{
  "num_hidden_layers": 15,
  "num_attention_heads": 4,
  "parallel_block": false,
  "init_std_down": 0.0232,
  "learning_rate": 0.0132,
  "lr_mult_down": 1.5,
  "beta1": 0.95,
  "max_grad_norm": 1.0,
  "warmup_steps": 111,
  "schedule": "wsd",
  "decay_shape": "sqrt",
  "final_lr_fraction": 0.0,
  "z_loss": 1e-05
}
MLP neurons of a small language model. Each row is named by its layer, matrix (gate and up: input weights; down: output weights) and neuron, and shows model dimensions 80-271. Each number is 500 + 40 x the weight over its row's rms, rounded and kept within 0 to 999. Numbers have three digits each. A neuron's up and down rows have the sign that makes its largest values positive.
Before each neuron's rows, "fires after" lists the tokens most often just before its 100 highest values on Wikipedia text that the model never trained on. A number after a token or word is its count.

fires after: "," 32, " | " 17, "1" 10, " " 6, " | ." 5
L6.gate355:521575568549558481472526499554468507499532543471489507494594501558483516470441461423451523422450493546563498431403544597507457500444600465484569494516462537495518480472522495509516465516413486548471557561521508477510485438530544531553447528545508492533558496456533502494474520554504482476486424543522583555421528530502505548453507433559546512521517459455539547489472462536492478461502496507508456568493531513446487427510503430519491483510486519510477514560513408515506476483518502538474422509452504503572465492549406580494519535518519550472415483575531461502429512445544500499
L6.up355:468521483541495465461490543545577459513516470505572543480501463556501526442443575507442525502507474511502532496533435486478491481434525538541534486537428527537540539523476474541499550551479508477446481522465529519500408458525529422519421560433462525509486482518564395476427518519489497472495540513470456516466474456488424524544442523559538448530444479486518541514525458479487506522589557450520470500481477502418445492449540514532400536504536467543560526484610564559491542541510493467519510565515496537462528510474455528491528491476528506444476454554487455441486509554531504628
L6.down355:600528543491413457471461462505439468487520472505470536483547517495546540467502494529486456480513511497537499502530512514502493507450532450503535490563545486441577507506501536410502503458409565526537466552560535504503377513489537447536427493475514452494517481408536453594527405527472512538486547522472515501428488532501503564519469473484495455423487497614481410508546453526471509485448478528580511531557521538515542441486515473526494448458477482413504500545524447509507543525497471555519550511444491479466460516534451495506520491534478508470535531503461462514533501441574527534

fires after: "." 28, "," 13, " " 6, "; " 4
L9.gate919:437521503562454562460454561493411469475479430540520506479527449522518489489487457482524506502525559503482482472530481513518477542577490587474470510511517489471505558469451505453491483489548490509508540534524542477472504523510459521579519435498534518520463423494570502515509438487413638472416548533505562533492416448497507531522468540541529506499514542506431485568487510543525590496560530550508511530562449435495456549499447502521467436479476486473457545562572470483408503531509474555442493484466502445524532499501480496452542458472466452487483499522534462548492527461592464515
L9.up919:492537511526458506552573460511485546491450487512477514436445536530516559500495533417609542413532433469470520490464505469528515526587490485497487538545468478442544442524512455485529492512465510449474408563556520507548484483511557470582480477565486483438467525493515446498456493523450506470516529536454596435468499520506496482567473555535460533473495499463453454479529494487494461494470519527551487532536472467452484482492533553533505495490492490446485493513486491533477438509455466479460482573470419437460487504445500507495539486456497535556487460517528461483442519435537537508
L9.down919:495424493526484459501474553503511460462492454515462490513518519513478507463512516565521495429512585429413370419466501554559491483527515421530488498424469550577553434473442470480575597464446492527435536489521532521496450473497559479415426470510508489465518543520507427465421466494518451464541514473530510527499551564452491469527469467447469548469480520547473476457508478550580528447552530490514507456486508539498525511525509493497573500508488367507500455535498481453453532531482574561504497541559532535503531461526514549516511489502500410472517510529472495500576513546534505492

fires after: "," 28, " " 15, " (" 9
L5.gate1168:530557464495500536481387549514493507527516468507525450446567407497432515505506564441499493522505559455467527554438577529477509455499539460474537506470490527506542503566560515574493521488523465469534475503527462477475465511488557448443457546516475484514534550454469524471469543438483482464487510482537413559492435494478574555502518444550496493512508464487496516563533450556517512470491518466482530551519467466504508541523541528498460471423541479486494446474544526516513531504524437546527478492443457474549562506503462463535492558531464472540497504492565498424498567421514473548
L5.up1168:396561528466488453488498457486463549528516459536537561481521468537470488512488571485569464571481495463599500480386434498487494535484511497435508511524448573558506506498585510539489533521490576541497467509530576459569542472507518432516483547494529483515509537448552502534491384460478519551426465448552560525533448514561484481488494539499540517480507550499526543437506462540426551518509564490440551515501498477450553499473494481474517490516551505495440432533499512518508461461520472522543487567389470482511523468447461491554551520491465502533509501483473475541532450449527491569
L5.down1168:500485541467483420583379543478484533489498514520529428525626541549507567446468537554555524481441562424520487451483504518501516500521551439519575492539536465552528429512492493503522549512453483491545495482511515417534509499465506511463513490564521496459523513517541490523393508386566473457473569503524521616462522531460504471457532528500519494494468420491470453618571465506555475484401574515508531539486428500498571538476497467540531473426543481544563416551538495571481530471492481578493517475488514497553432465529493542463519571544485479574493542490519485566474555438536534496

fires after: "\n\n" 35, "\n" 16
L3.gate300:473585573561578498505472453434492506537517480477573459531507497546552474508534486462497498473431499539467527485493483509523456510402520516523513526479479505462508495520425434466476515495485541520469503490521487492506473462564534468466573444499535495493457496518508501497569490574457497526530519506532589490452456500478571440565444464514570482505439484546525484523507510563549511445542535540477521474420499523535419483544405501484563447482497487454465500516456485510447484454490488510604516471510497509469517546504405523479522514483481569498535542483504616514498502490506581548
L3.up300:527471558460478521508539490498473539528519500508508479482559567495511478488548518413469450474496552524515529555472517505481511532510580399470486558478412448510499505512524442487490464508503454442489483568481514506454522447470609450514414531554457498533506572509525555490533559465448519481515480509528482497426443455457463477519558507534552505509498459451533520518487439525509474486450506486472524504468605526555474486548486515422520491485392523474523520570466499575367458579504513515565447439493424492539477489444510480478586417552538483430424554535479488508468533447513479502
L3.down300:492540585528607508451502481519446511559499397525563419487514602448516574527529483494478556591462508546424421507533552538522433541491538487507433517533539475488537565463545506491448472482454436468487477547406433487527485520566537484476537512514510552488516482506579456475556542548569561485503445465482521524472543589484435512490469517523491473491552473480488502538447473555528506458498531443493561475427471557509522440492476502482534565465422549550586454512524471450470562477497529526538435524542535475549506497508597508460542500537513602529516582503514515485474416536494513482

fires after: "\n\n" 18, "2" 16, "\n" 15, "1" 14, "3" 10
L5.gate868:539496506438459509558477456480451464459513450509540508505448468423464478461543472467498537474477577512533479476451556489566514487555483478507483561519437468545451480543488486488505530509506517495483460491510440424527523574473439417519513485577581454599467507586457501517460508425453556491460454521537456440568496487421506482501541480500491562536580511459567527517544477570516441470533452468569490454597476497519484470538514418517506512452493539550458471441477455544498508467488537506575555460482520502490549555477509482494512467525485480481561517516522538452534404571490436464
L5.up868:466487475409542415401470488520516533520540500508436487552533523502503516442494498492450524497525476513495533485496518438522568498525418507455463397449529493501459477470450511475504482493489517442495498476432438528592483432521519458484519540521502522539504477556492531551470507491543565549452471491494554514476472455425481575508512478482444531524503415455523473486462511491496515481501393428497501483412535502529561584518495501534611493523528519495434531478462523552452552560498462495484575518501442444400514500482504523424530507518515473444579494525421479475468469513465479488
L5.down868:535480551522533473432436397537496516509539457499459527423520453452490455541517457488482524546444509525406503536507541472491495516451493562515448540510457526569534529540448446430547452431550504557524492501500585548575480503481524414550569433537504571508486521458471463481439468536510505538551407514471489533451508520519500437493481507524450569569499466527526508495486484484516518510609423493497468460493497461431552455574533485484463505479465509513479509491535522570381523531494544440536502478593549500477512532533484543511467495494580515544479551590549476485455475518457492566

fires after: " | " 23, "; " 22, "0" 15, "1" 10, ": " 6, "2" 5
L11.gate1009:429537537548504547524421472404508501577468499539575504443518490575410481454466465577496578470528481524430543557562622493469429542557551527513474541477547507445489507555537478503481509507482555576564474495535526514443463491480398496553559481484481483453452540539446493474492435527586453497519485473512527537529473582540531506542456423530516475491475474479472537490467479450497478459502538560499574480473410554494432493554520513527481569441506508580468457509449537528472503519556500506567474479549553480551450508526497555495509493512443423455539575505498449546449558460515511501
L11.up1009:510509466522534498480431466454535449507549482525600550498532492450478459612525498534484504526489452421503530547486503491485523559535564510481465559487585483462532510528398489495511579525560484553511515502515443557434535523465501477533545554524508532574536482568446540530530529542479528483450504445433525583573482547449544509549522501545491541491538475443555507519470466493420415498449499563494481487493427567547490480539534465537467511506516445551503562471477432501461538499476519545567477458567511535464511524468452451547442457469587450474497471547546524516494531521502532535
L11.down1009:502543479500516499513448522501502517461561486418530465500478467535524534502501470540507476543461447484552528462511595494510479531424539450536492441436401518481504459535534554513458444453464507502502470507528485530429479485549474604528537462513468496452482494464523451510536458553501499444526474497486564550485503554520592530466554468482436513454466495419528452460493489448515491472546546542504458497488475474473535511550536465472517540493522513431480446449467431496527576512536522521560512486513550495477491455558614497501495475538458516600492502484532445511502474499481503444

fires after: "1" 39, "2" 18
L5.gate321:484474566472508543514479514456530565494543461445489505512517477462456455434460544465498469541539546512509490479462461502489473495542400513455505491500473497503520443513469550537429469544498538466463465487558619545513447494448474471510485509470471483537534471512454492501452530486525486423521494457538499478537525490520499552497463527484469480518488483496429527463539571474500464538541508426523471533461519497544477532527500506509485424506521509515489592506491501533459509462492543487478461546565560574558499497518465464500476420495500454495537486532479475531526533509475536496
L5.up321:512501594507506550575478522500543481513508564465483562470529474496444472479497468519477452512518504510557506508576464516598483498522469476552474468571433501503422484541427576526464530448502471526509479420537562479516521563494564442532539492524534568497507430479524495534439488482500471517461422495462454415527529496523484553502493527506429519505463499494525434482454506494458486459520495469472508562428539476458519524544444495558526456510523526530564501515508487561530525465540542536495529575481595472534531541520447522537484513448480476496576559473477473522504438520506438598
L5.down321:454441463506434483518439464489446483430490464462483502534501502506499496526487423515553416481534460483529451519536533489434501525481449425488558522501500572541446585532505465523525515484538469524507474517502526452456473480560468404533479597463528563492540544536486504501493537538540462475509488449470410467520537479449444440453503539477495513482445587543442525528435481525535508467578529437488511503598493504520501468568473500534463552535435490503550484492543582505507502532492552493518540466484518469517515475473484556489459440526511495515449465437494541491507524530489448456

fires after: "1" 43, "2" 12, "| " 7
L11.gate453:501499409498520476490533435547436546558520439436509487512539512510448508491470495591543469513518428487495537513499519484463437547528489536500520449523454517538554440565437450557537565473567542587513531526604491512463494487479449560480483498507522519491471517470519519496555534512496494508554462544496496594397467509439529519481516461505422459498438478468561495491550550512469500520447565489481565486504472548517503520510525495451478540536443481542493503488518497479582493479533491528561528507558477499505429479514511424517436503427535575604535455484527491566463482539465445526
L11.up453:424462587486552456409520464559535460412488465555533460492564498488574540421482514565488484492498419448510544537484569499543494530525492453479477371550451516563544475529533452485485479559570474584540495474498475440583504531485544475505646505498526476512441492456483486547469543497476508538565508527477511506493502463444445508571475448495532457433495490474461495451504473490478553529496506421499437540509535492492508568522494476467469513489497493480512494507459488478549490497522447464456544447534514473464478511533471519434501598452470452519471514469525470425484520524440482481
L11.down453:481563513471492477406472570494479501491488487509470504544546519489537522575465463486428542450491504544530451585513521571525525518521440515557503472494537505557488423455519428542519481567560480521542471511421525520527456542466513497513528478475551505474456512503519534485447478478541486483495524485551540474543442512519513496501454488469482522503432552462493423471477484481487423520450513528537510492549531530392459485516515520475433550498411515449546484528490563454487489497570527523506474479544503520409447405436527485469540442516462508454468521535496486513507465512482440475

fires after: "2" 23, "1" 20, "," 7, "18" 4, " Center" 4, " |" 4
L3.gate120:481514509472543507458457462458543492494497500491470460483484491577529534507525478491510504468496544530465498495482476489498497463492501537556547477491453563476518488550506508498536571445531476508566501454564562538440463518480476503470464484477434524481422537441452490520441430483437534409538570567481540464429455497476528471464547459537471501379482463482505573505589582563463550542491465433552537520555428473532472517525574514469511530493463451504490471483518473545580437532522457437510520497557479548529503524481470544510499546491540524508470467577543525548469489493475562533
L3.up120:463488513484552467562501520502510504497542555458478495520536501524575500540492520528577491513478492486511512516519487491447492499503489469504419511462464516521559589562516477557485524473594526521499527493504423495486484441487478484483513491527543574520500547496461417531548520515465510518503461445572536522531537514455517480523476491445561572456412551509507512526495514450524508532544461498487440490559501482562532460498507436521445601480469493529473505485474518479489441476521535496439451574511471461449543503439519524457464528465518539509520414483432512503564498533520515588
L3.down120:536540520442513471445458480484517465463485496494569509480550522443546519450511484461475495491458506542501464507441480480568456474498543494543485536515554464443449544535532525457566459491474563563568523503457485479498458485491522466513490554512465498446410553531466490519549435453527490520493469486444518475491521472525416484521541538568492474439568435509494556540467545513505493524525472493491499509449486482485455442565495504483502553458495496583559483493591548498447448496579396527528545557451432564506466451526508524468551545527519474587512488482509569550481470482475484515

fires after: "1" 47, "2" 10
L3.gate773:452429522486482592490460503514510459564523492471449468514553429479566481545612573440566442511469477460478527461531536515447513541515532505538471469480470564606470459454445477471522532530526465485463468509446507461496535508467547483493521529546516454453469525469510559510537488493460563476473498607546512519443471524507458512459536473554503467488533515472574469562523470497523480508524501475541551501496543485450565525468528524462492542580488423493482541568536522441477537481452533483524432484488530550497503480516491480538473541537429487431523516533493448516553485502516469453
L3.up773:512507418514498505481534516505474496474536493557484525430582588509618527555504508493492474487473460527491490476446549452502429503491431520449560520469519546479524422531483474505376508502528421516547487475490501524501508422538475498510548486513510522415525554510501468535484471443503554445532512581523470459540483514509506514454538528540448583491499552487483510475454434490511546531465498509504471535505530497487525545457503437394541446435539409531513471481508451547540532475443461444477537537479534448511471555495551513559507587461487458566484480545447473487481515442475501531
L3.down773:474472440455441474441441503524443437496529511480532513521525474516570534538470495498445513460536475524484431439456501505480488506464532492544593527531526462557476482446469506437468636538503557549522486557500506465567499466518496485583560496511468510514460542498470494562443520462490473496467561531482480439493538483526512431404471526477510522597457581475450499407551474504503446533499489538529497527532540435495462490499436552524461500540434496445565572424404478528480529470540499457468527449538434461541444500488490469517490506496531486476485457486558506519459526525548478472

fires after: "1" 48, "2" 42, "," 7
L3.gate358:512480426574519505462441489514536514484538490496535456550465498459450525526487505450501473496455490484536437454467537464491464546488541520517517520526485439553467539438522404489445527476510492418529523507543551443485446498473571403491457574518524481505542526554491496474516494508525503509541530495506535453491492502434474496474484468493501560563488509465463514569574562497488547503512478433439403490501538491527451519472567498468561481499482502451424497455477497468500440549454464427452414488509497507527522518527538464515483510517461477510474531497561562535432483430420457492
L3.up358:478436481461481549483550551526516556522515570473575544492502589576460512549488481533535450550471476528455533478451520517540568473457454483512528425461555550484497466520487485556514530565488434531477500473431507444541390535475414588480533493451491490477523510490560535520466453454497530527594547432503506483477544490509447431470518476532478486518501492479506493578483435538500515421474510424525515451463465525540514430498497531513486428495462487556487472458507487509613491457455522552534514476514501546525481527478478536515564485497534516513559545524548546517531494487510511569
L3.down358:533518519532573461432452502493457505488404510516478528484496544586488549508503462442540550442473492499515466553521543497438544495571479528498516504460508490497538466567546468469522497470474530531454516490576471471501474498429447503483479494586475523552559489558520495462516529493547466452512477514460466544469500549462470476396525500520541498493453516470462482540578584427561495482563435484482484485524481496467524500574469530492462559412509541479501484468470540472479510597452520507503434554546560466518468511462416577487512536464471510505521468523472510494473492464560513557

fires after: "1" 58, "2" 13, "–" 9
L3.gate159:495538475426505574520515429543433491520493519480534524455505441462540554553538483579437442474474497543441534500501463457510447487465495508602640492527466537491502417530507587563437558534467507476442506466443499542516468491504501471458526487523551520596593465469473531430530550473484456468475445542554474446535485508511549545516501545503438453591514484551571574517530451596466477514437477465532493522517507481536456533591532472491550501479508443485511501452465457462490542443502470533556468529441561519553520486562499501458465526536468452556513500453510449459455556424499451486
L3.up159:491504569536563491456539517405490459457435475541429534609538481511521476520466475519453456496495544558509560548478476469437442571504470535487507510556472495496521444508454559478502461542470493493594549474478513506542464443541463500477468571503502529518467520510553442482487555480551547502534498462533446531519513469485510561520531486515498440468437505522553594492491486546577429546524541515539552508523464553532542574469528593509474474524531513595415516481452479509503518615461496472538470512481491469479552571447484570422535412492457508528550488509467510487468507531520585510
L3.down159:508492457493516542497450478529548463515558482463459495445527486507508413506452500487612468445529540556454516550560472493519451478475433459536451486432497466584501430488458418482549470457563516499463532531483478455530495522511470437504497415492459544552518462512443382435487431538533523490432455470493470513496540487532495558542496456491436468471482456510547459490505563504498535471490511513520505458530541517426477488462512512523458401472475459514487515476528473516553533414512533433444465494527548410487508461521529550425482478498537514474463477505512519591542488496489474471

fires after: "2" 33, "1" 13, "-" 9, ":" 7, " | " 4
L9.gate1306:546514490459523492485365536556540395504508521541430532482445507481475496544503472505499452469490513530508513443558527526466455495449439557523512531510498488503558523620507478537446472440509519550459563551538504562483502608469516524476500536509559513488454518503520534533507504481513556447549536451497479425575476534533588499490555506540481461487444536519502488462550511568458492546499523504522556541511498472476570481520517521548504528454541454557513518476499500455482515522485456523510492546470404540521529481482494431452544514476541492517503472572503542531512563552543453490
L9.up1306:503440482550481492568553459510498504535566504516491550569475537496508463411483567482504469488539554514472503454543533581539512550431450533438510496525499462542450473472525542498505494501485520514505488547448509518521486475512416502523481532443466509473527457508489529545506457448520474526540540555504516582580503498454516547589495456477505537464556467524481477564505491512501490481454446545493547523558514597512482493547508534498540456520512536546433492479484529437501488499532479470434482494487511435485455478489521416444460479515474447540520527497513464494536502492566441480
L9.down1306:517441470495558489584546554477506539499436541515478448511538461524464521497468499464502504511510514499483474495454486593461458537455461556487450448474502596455467432485457499514531501553542516425487537541512544506487542504446579561525467398481476503477527497525465516491525467524479538519513451561539441531532516520453487483558448447550502560529499400488555509567486525513447509504517499459561478526459490442490455507501427525552521433545465486501401529495482463521525494526448477497406512572514533563513534536488490480538500481492514574464536526483558441618440439491467448488

fires after: "." 68
L6.gate1188:489475509479571394512463463504418432512533550514495518486489512425543459509547528528443454499505508479506440504439532560505441543457505526446487548491575516421523523533459470512432501515508383483519480565545548551476459487490484484459517538493505440563449523475515504550531577502476508510483525483485544478447539526478531514488504392470526502466553513538453500494507477572485428493558500490405536495478521516470555525529554512530516465591525526529506505517487503426508485588517452479536582525485486481538513495506470505414466570503498508526555498533528481529460549501462512483
L6.up1188:438530525529480463503442543457448563548520485472456496475536537498555508423506394499478466499499569418497448540512535504534438563504503429483492496504515486513435507546534482519432491445517515529486474443505464496498408496449465537495438500489574550585507480486527457531532559529424494453559466472551486481452412556473550587503512454429502481440455532487470514474496474490510562523451518524468530485498478476426532467536520560487536516471478489605423492575499522497506540549531450565527525523468508478473485532459507538522497497442502466509445528477459473511533536503535502493
L6.down1188:464528550494528543532512529483472451477548516558488570531516551512577492450499522501545469540492508533528448558443450497544491531528550529556525446468436494438467483505543454477456554507484526518530473541504545493500493464408584544463553580428508457556416501474468523560504502444530522481469479508526575487469544557517472480571432548584502600464529555555434508536499447464527538456503565548479492487498485477467535551461460607529505489530474523574516486493468528494447525549449468494530503529495487491459457480490528532498535475529493504468489518481536512484458493510547522539

fires after: "–" 17, "." 15, " | " 11, "2" 7
L11.gate408:560489496482458514485482479517458540497501498475561534521566424484548527548489481485483544540415499480492522476431492489514499489536502434540530469525463474423429447530460444486459491533531559536532492461520492561526560535484472454520606500504520516460506580538518522505427490445494546545532481462463489469481439516505522557529424532513559533408487536476457504473468492536501547553531433480537451524500478460487490531463459497520479454451498495582533472477487569552452530451496492547529466526523476492501482480466474486464542532436496480477570512458421480499563499504526530527
L11.up408:521486493484531540589458595528549581533542435477512564610450507503446526565510499516492527523538490519569498429542564543491420556523504476548494447434574430446477494513485452526476511478519504500542629490491521481484486496507532507472573486518531546548522528505467539494444509502573516535478449464502435542495475516510476513467463473438494542500441565468464554485487525475549540441466551527470469539490530521529498488446520482568533501537473491456484563460506457482482509497548461576490459477571486423553507545426521543577490443489517419514519567558455505517480497580571530411
L11.down408:503463538451499531474491473498554497504520448486458467541489493496504515539456440547475514544528483593533445453546545508503467481440519440487490486502518567525455446455443523553483547493520491542576469551493463505513478505451556470569497472468575517481577464504539444449482510486522441524435451559570475500486514594468541546495508472489443554535505452460482548514488480535486519477504501532490452435560516498482530462527565544502565469528491511510470553578529488530505523585474510518579467490491413566506464526482501503441504433526487522500465564528462556488473488506425528495

fires after: "," 41, "." 11, " | " 6, " " 5, "1" 5, "2" 5
L5.gate1019:509511446538531531502481465572477514539504477541480438506532517477410526570420525476501481511449538501532511471383466522445452533470549500526528478525423587562501541517527492504466550539472592472543531538476477480487470441450504471547556467516546508494485513472585500531442454473495458541547492500545480538475502446527469478501513477563519475426464499518503521462562531526489518500511508457502530590552500514450537466525484425491514519519521518451550521481556468508500477501486529522447515520485472458541430508482395526551551468495478480524495547512523460543513525474569540598
L5.up1019:440507527522516504493449496551525513508462491507510524507536488501506505514508529448545453537517518566514505508556502531430525543488521506539602514503473546535476440558516478440470453549535507498467466527540497423542436430540463437557500516496497445519547501466492514499446513469510531448579483560568518457499560550491521505475492550552516543481458469442471497519511431525538449505510507431515458480517478535497480438496573480491490523470500499454501518455518483557495488489467474536419514506557527514499481497488477513429523480469534525531452494482546503399522466522533566488
L5.down1019:571502536496468459528442528515465471546504522535423501490516500470489564431555488475467533566545567458480466508446489495528500529572565475424454505521511521431495453538484504515429514451406455498477502543564457447503408478421511544486533480532504468486511502460571471541498487550503544527495488537457500590461501499516475486504453510521467469490502440539519458529545466557460534506492479616598513547527490540508448402516483501470490558532467491470487516556520455497453503466465487511525477511436466489515454530507431529538470549554458514571518536546515545541506480506484511566

fires after: ":" 59, "' " 9, "." 7
L5.gate1101:466419567451444483579450512539487503566518491446443549536566491485486450514450541450511494539431507447515499472486471496436477454524502481517514477443486548526497501412541483477409485472497486488545476564534474516474496501516513476530573481476511472576447445421459589527498473487541446521471544490522559503413521534467428472492535497480453506509533485533477504499501553533521480514498466448520557509464525438498501543493463476522490520482528485499544583520517492433522578494490478525564498509561535535533538501498493456457477507478544479552464538556535513445505471500488539478
L5.up1101:487567478505401476445465529554537558484509465439525552478560591529548471439515560499499476578514476545504432534514479426482500476459503497527475542523487446472616490524511528489432404506484517517456413478553526474541547518497548513495446504459526465542454547510429497485547533473453544463494501445515462529510498522544472560481497511472507527425444502540494519512531469513489465471524480540513551493534580522523554505582467512530567517489504498498474468531468542499486463542496454568479538478506573472483481421457466479461524583499516501495502546419453476437478487496495520478
L5.down1101:515547518496463548516505463456416510478481486509516500530532530509577507462448573478465473531460515546521499494465462469515444529519514458587572544423537514447547476478548527474443559475466418479479397495500488494452501543465460516521480490566557522527442516505526587560523435503511564604547472495480455464455537552507527458523520480549444503489393470531555463538500441564567440543567371418457476479505505551513472519447534561540474490510463533552526518536565557540482455512507522586521512518460529482486457471515483500487531534453555490501519484519510570485565504541499531512

fires after: "′" 24, "\n" 18, "." 13, "% |" 5
L11.gate303:534479465467418509474505512506470521510476485482493450477526543564499515467537508454559460430501572503425530495508542451448455495509551510468442606396505569525469526460520502532519503512540495467556496471483528511506530465577458439409493569449474538429501497491470461454634494545454524465510583515517560509474536487480474532457490524546495520555556547513472459579567482549504522520539447500501526481547545525416466559431470551489494560488498507464539578499452503567540465562464442489460453481509502545435484477540518498456407470479473510471507508482538557444513526471502562513
L11.up303:490506539512519480557513499468439509464500505550464457426535498520487486400561476480561510505528490485442473538476493482530439536421480507514453574503564584570496540481519439461445444525466528563531450456544519444524531495468490457446524552511546528464535436436491488471493496475499493471450545498492478475448483499514497440504535530556500484527481498413464506463474475482593452558512431450510481581532488449535561494474488517514561593496535557544432513455533538473459410540536440453472458519453530531483565437445499551509484563462523479471483502507527546482491537458546512498
L11.down303:517424542444509527484529459563442495520504485547548534402507494541514518472521476496564519481515500484460520526486456514437607478496490543458552442472562514526480517537513536572479556471490523524519529521469514501460419551551485547544500485506465561532462520503483497469569430513416495504503486521477522473473429430485395480485474469486573548514520488527514539518487546471435587490561510537507486462483546477494546488506552541459450425507456538522612459533483502476506591483514470526563519526495492458538557539513497470555495503476512463523536404525513493538469484439465517548

fires after: "1" 44, "2" 34
L6.gate318:520441439485502488520498526543503524445456491498524487498425488481577568460516536529472516400518439514448541487445455529473423464412463473510533517540397511502504492519493486516509579532554456476468451515482433441477529519544509437506522549493572489483555402518537479505542489485505464516601562498522529475469487545483497494468509503528510504506491531476492498567505575477475427549495582383516503468472494533577459521539538522496436484541496467409542530476475537476527450549521468476571451548438546504490479472566498493467513502483517585572433495459471478479476562506430477544
L6.up318:473469487505534434519403482436443480488540519500557476510541485397448514537448496497529543489532444469505543565516492528495477494492519463418488507498514517518441550534417525596472477450504573497477557466524516518544467497481444457492480589527504545530444462525436476506573540495508520506530583473539483450525487516526483513536494511500464504449456520541551498453476490509508466506455474487538473557580456461500541500507462481552496518414465442533489448538411503439545456448571499496497547441499414475455532423479534506491528523481491518499489486504532550425487533573524493544
L6.down318:484529466485448570503454525511479474442564502515514516435453485481537583454543523413448474449512489497486452526465516491463489523397547404536506450419570552465515533524564447460458555501491491528444533524456519469402517495410546491437509538490549514473446490450469455532498502507499481518443522531491580531492509523501514602465524481464473545517479482498457558479505529463544494481495423434483629516526571507526480490523613475449442489458539509482587536476510502544545499486447462510505489430502519474510459445463496524529480497497414541498534505463487546448533472449492479532

fires after: "." 45, "\n\n" 9, "\n" 5
L5.gate768:497570494536418472498571474511526490499404522520497482561521498531484509490495498492483488471505423577576511565451486506533534577506505425443437475515479489498495535438514530534513476499444501519543492479484553503520536534499526481454467511516613524474525513570510537559485435444519549503489540490476544441478485488515509504563468554455605481516488499413531540487507391507504409505541530419526488425570488556531507473478551479449494447507441492497481510408542541522468464422525467475499566477533551429506512550460460506572438533523535472441470433549433445500527501543462512505
L5.up768:470531514518536535467519500462496456495477436406520499513521472571500537464520498449558481498549449522482469495466558512480535494541430504434432580493508485494479522562553549474405492513427498538467451483578550535484487521492452494492458572486534579545526515492506592545483525438473430519504478503545541530573547467493559498560449515548483500445549422555526503524440520440514435525467423465458503466516499528530468549450501518446483518561468519514429616480463548476420419498495483494505497555451507457471551424506467528476556460543492510465476490399535529480498509529542425516
L5.down768:544547539521507516473525445545504559481609500484482443470512528468521500465482503474502512507480568518468451494537525524513516496447487430509556548574485501448540480526485566542538473511608505509487490456477474499470590535448442472498537508393433511484493491535496521518495463467516484489476504498359522473542531495441479597531522439493401544439474562474478442571432493495499531514505420510506535481468478493471482482531453456487572536441476538504449505575512482522513552418566432495510443550468470560521480514482503516465537480463461498493525595457482513464488509468471525544

fires after: "1" 35, "2" 18
L9.gate14:431515505478478561523521445475479476490578458540532493548542540521418525478578509456526473511549494533531547537490440463519435514532491482509513508548514480536518451541513452506526560530485543581498573451532514483515435476509468540524549481488570531479588511512416511475454612429503444544462417517528492557516502503552538567544434526505465548519526457502443580493568484558508550460493507493458496510530523474538490468449505499522459456432543559506556537552473522508467464478529509505429483467573504443446443502455534504404503532510493487534497453548558537584467483431542511491
L9.up14:455440530507524536563489515550478524476583477446511485512485546419516549469506459524460437531488507552562480511552484535460447497437441526485505490544509513490527465501499511503513452462546530571440468484528453465571438434444480536567456471535555512484504424529518513515583463535589495579479432469514447469390565550506548515494514448468491551483547587525520474515432588559518453449508486504504518480490503577540573527528532524456490503488528478523536569540566547526478532460532528512528538457511524498514474468425518494476456471437524459577489521574491505390485481544513566453
L9.down14:399492502499508526547589540472553552489468500521414550513508490471533483473509496523518495534533523548470470561475427612498431430507477536484518537524503519528480413472492535527551357475479463504493514451475440520539485469509478479505457503402471465507519532445480529454470561494521503468572468521454487492548425480545465488511474536427556551442473504496485526495527495547519606493526537483578475529493504469530492521569566509554500500470499551527538470515510569510473614515490553525492573453465599462547493388506483566504522552485568597544522521512488503551435483539466468425

fires after: "2" 41, "1" 36
L3.gate504:531472480526576449517482485505548487429452524513536599527509481440423413615549453441465459513516485503538513510461456541477532480396494479565508545540526469448481480610486551569543546513560458515467446543466492453517522508498509504477542533497530509478515519461463518496485514487497485405482591452484489536471490547493516597573497442506512456484430560473489503475474401521413450577521529493472448533508470477502489499452472490495405501474519438465499555566504495458446486505493567544444533446500443520464477515568493519484526438514457495514513507533514510472499495534543578473
L3.up504:509492419498509524523466432583535460444490448475538491515510493601460534497504484504523507499535430559508505490453512517471519580471467540487502499473491487498535558449489593408571483593503462545479487498566542551479520518507540497536467529500467458532506512482492530499462520502474524453472584570635536447527494407585528485466501475552490453459483554511497473481522465482516498504521482423480490485441519505473509454447533484501559502579426503532512579487511470504468465444465456462518568542548539438465481505493473587441535520460503432486534477475557531411466528516477475501
L3.down504:542487463499443500536486512521520485513524475445547462500515473393466566457450461447437495600507470477432490497462511580494560498490499444445441369511501506469475504519502465493542456544526496540501506453477431489448439517541501541492483437461500472504449507495494501434460521518495492566507454500557499507415513534395496534501461455523534471414539521541469464406496538468501517496503571563542504520513522496474456476403501491512482509462547477511531518494471475491536517495572486527548491497537577560429562468544560490507501432536415494499468504472566481541551513497443524444